Weights of a small transformer language model: 5 heads of 32, LayerNorm before each block.
MLP neurons of a small language model. Each row is named by its layer, matrix (up: input weights) and neuron, and shows model dimensions 48-143. Each number is 128 + 32 x the weight over its row's rms, rounded and kept within 0 to 255.
After each neuron's rows, "fires on" lists the tokens most often at its 100 highest values on Wikipedia text that the model never trained on; "fires in" lists the words (lower case) most often at its 100 highest values on Wikipedia text that the model never trained on. A number after a token or word is its count.

L2.up549 [109  99 217 135  81 129  77 165 166 144 124 136 147 157 127 130  76  70 149 104  99 158 150 151 130  86  98 111 152 129 115 189  73 122 148 126  87 137 176 141  96 113  85 125  84 131 112  56  92  36 121 115 119 113 199 155 125 113 118 113 118 111 117  84  93  72 126 112 136 119 135 115 151  63 115 167 179 132 190 106 160  74 137 198 105  73 104 108  72 169 131 123 128 104 148 193]
fires on: " area" 29, " people" 11, " Country" 9, " code" 8, " country" 6
fires in: "area" 29, "country" 15, "people" 11, "code" 8

L3.up573 [ 38 113  98  82 100 111 131 138 112 119  79 115 133  75 158  86 109  75 138 136 135 110 153 156 181 135  96 150 155  84 146 150 170 158 144 102  93 136 146 151 157 146 137 164 114 130  72 166 173  73 124 112 115 102 102 162 135 129  59 112 157 122 175 132 141 129 104 113 137 110 148  96 169 197  72 170  73 139 157 103 159 129 180  85 144  84 187 135  84 102 104 162 159 114 127 148]
fires on: " was" 62, " is" 38
fires in: "was" 62, "is" 38

L2.up547 [101 109 159 165 164 152 154 113 170 108 123 122 133 117 119 115  62  46 120  98 184 195 127 160 107 101 135 133 153 201  88 199 109 105 119 117 116  80 139 128 142  94 113  95 111 101 163 125 100 114 132 107 155 100 106 118 124  87  97  93 173 123 130 117 174 156  73 138 106  86 107  82 165 101 127  97 130  69 193 170 136  67 102 172 142 111 106 111  81 184 113 108 143  90 145 139]
fires on: " is" 36, " has" 16, " have" 9, " may" 4, " found" 4
fires in: "is" 33, "has" 15, "have" 9, "may" 4

L3.up521 [ 61 121 108  77 155 174 128 113 129 107  78 158  82  40 169 156 124 133 137 158 140 120 109 137 169 213 140 140 104 174 211  82 110 118 126 173  62  51 155 127 127 145 172 109 141 144 121 119 106 107 106 139 142 183 114 179 121 141 191 106 127 140 105 144 129 171 109 121 142 108 111  93 166 152  54  77 114 131 111 156 150 123 101 120 151 115 152  74 132 111 116 161 166 105  67 111]
fires on: " it" 23, " there" 8, " April" 8, " mi" 5, " just" 4, " December" 4
fires in: "it" 25, "april" 8, "there" 7, "mi" 5, "just" 4, "december" 4

L4.up453 [146 151 121 136 164 113 140 180 133 183 106 142 122 189 120  99 106 125 109 131 150 113 175 108 134 129  98 119 165  82 116  96 123 107 105 186 155 143 141  89 142 117 170  83 199 161 113  56 146  84  83 184 100  56 133 115 137  93 115 173  92 129 134 163 132  60  83 126  90 140 150 131 179 102 130 120  99 119  75  94 168  95 138 125 170 125  82 146 117 149 170 167 187 145  62 132]
fires on: " be" 39, " do" 20, " make" 13, " a" 9, " Website" 8, " making" 4
fires in: "be" 34, "make" 13, "do" 9, "a" 9, "website" 8

L2.up623 [120 105 103 164 122 136 102 160 115 125 188 151 126 152  81 179 162 115 110 121 156 107 204 109 133 119 120 182 135 119 157 188 112  62  97 113 208 114 166 177  64 139 125  47 138 122 129 122 109  84 167 159 155 161 124 146 155 115 166  63 136 150  78 134  58  74 144 135 139 101 148 165 122  95 154 136 196  63 103  58 149 158  94 116 153 194 115 140 116  95 135 128 143  89 108 132]
fires on: "chitect" 12, " name" 12, " architect" 11, " age" 8, " born" 8, " by" 5
fires in: "name" 12, "age" 11, "architecture" 10, "architectural" 9, "born" 8, "by" 5

L2.up337 [107 108  62 162  66  65  94 150  90 171  55 134 131 114 134 111 136 211  99 105 102 163 114 200  53 113 134 126 107 163 119 125 144 127 200 100  94 102 135 135 121 130  98  85 129 198 127 105 170  62  92 131  72 176 134 174  90 136 148 134 129 162 110 137 107 135 117 133 154 105 159 125 122 169 117 162 186  93 132 147  86 174 143 132 162 127  99  82 120 125 137 164 122 158 135 136]
fires on: " known" 31, "ferred" 11, " Website" 8, "ident" 8, "ource" 7, " belie" 5
fires in: "known" 31, "website" 9, "source" 7, "transferred" 5, "referred" 4, "resident" 4

L4.up336 [ 86 147 114 145 148 109 153 202  72  98 149  86 105  86 161 149 124 168  98 147  83 122  62 116 109 171 134 116  82 144  93 141 138 122 114 163 147 131  96 140  84 162 151 102 162 147 117 128  76 126 170 146 125 141  72  97 131 121 138 108 121  86 115 142 123  81 164  97  77 137 108 106 204 107 148  85 113 122 125 123  81 115 173 143 131 134 200 138 138 140 114 168 103 127 131 184]
fires on: " part" 28, " such" 13, " end" 10, " result" 6, " comb" 4, " record" 4
fires in: "part" 20, "such" 13, "end" 9, "result" 5, "record" 4

L2.up329 [106 127 105 138 125 109  91 111  69 100 222 134 119 154  78 167 186 182  74 113 125 114 154  63  80  48 151 168 140 138  70 147 135 153  86 163 142 129 128 194  96 146 114  86 116 129 156 148 141 167 111 109 120 112 138 110 120 132 116 191  74 176 117 110 110  81 157 142 143 143 124 168 128 140 179 161 143 107 139 140 101 115 171 156 136  66 162 196 109 163 109 133 148 129 102 122]
fires on: "aged" 13, "born" 12, "ource" 11, " R" 9, " ISBN" 8, " Release" 7
fires in: "born" 12, "source" 10, "isbn" 8, "release" 7, "aged" 7, "years" 6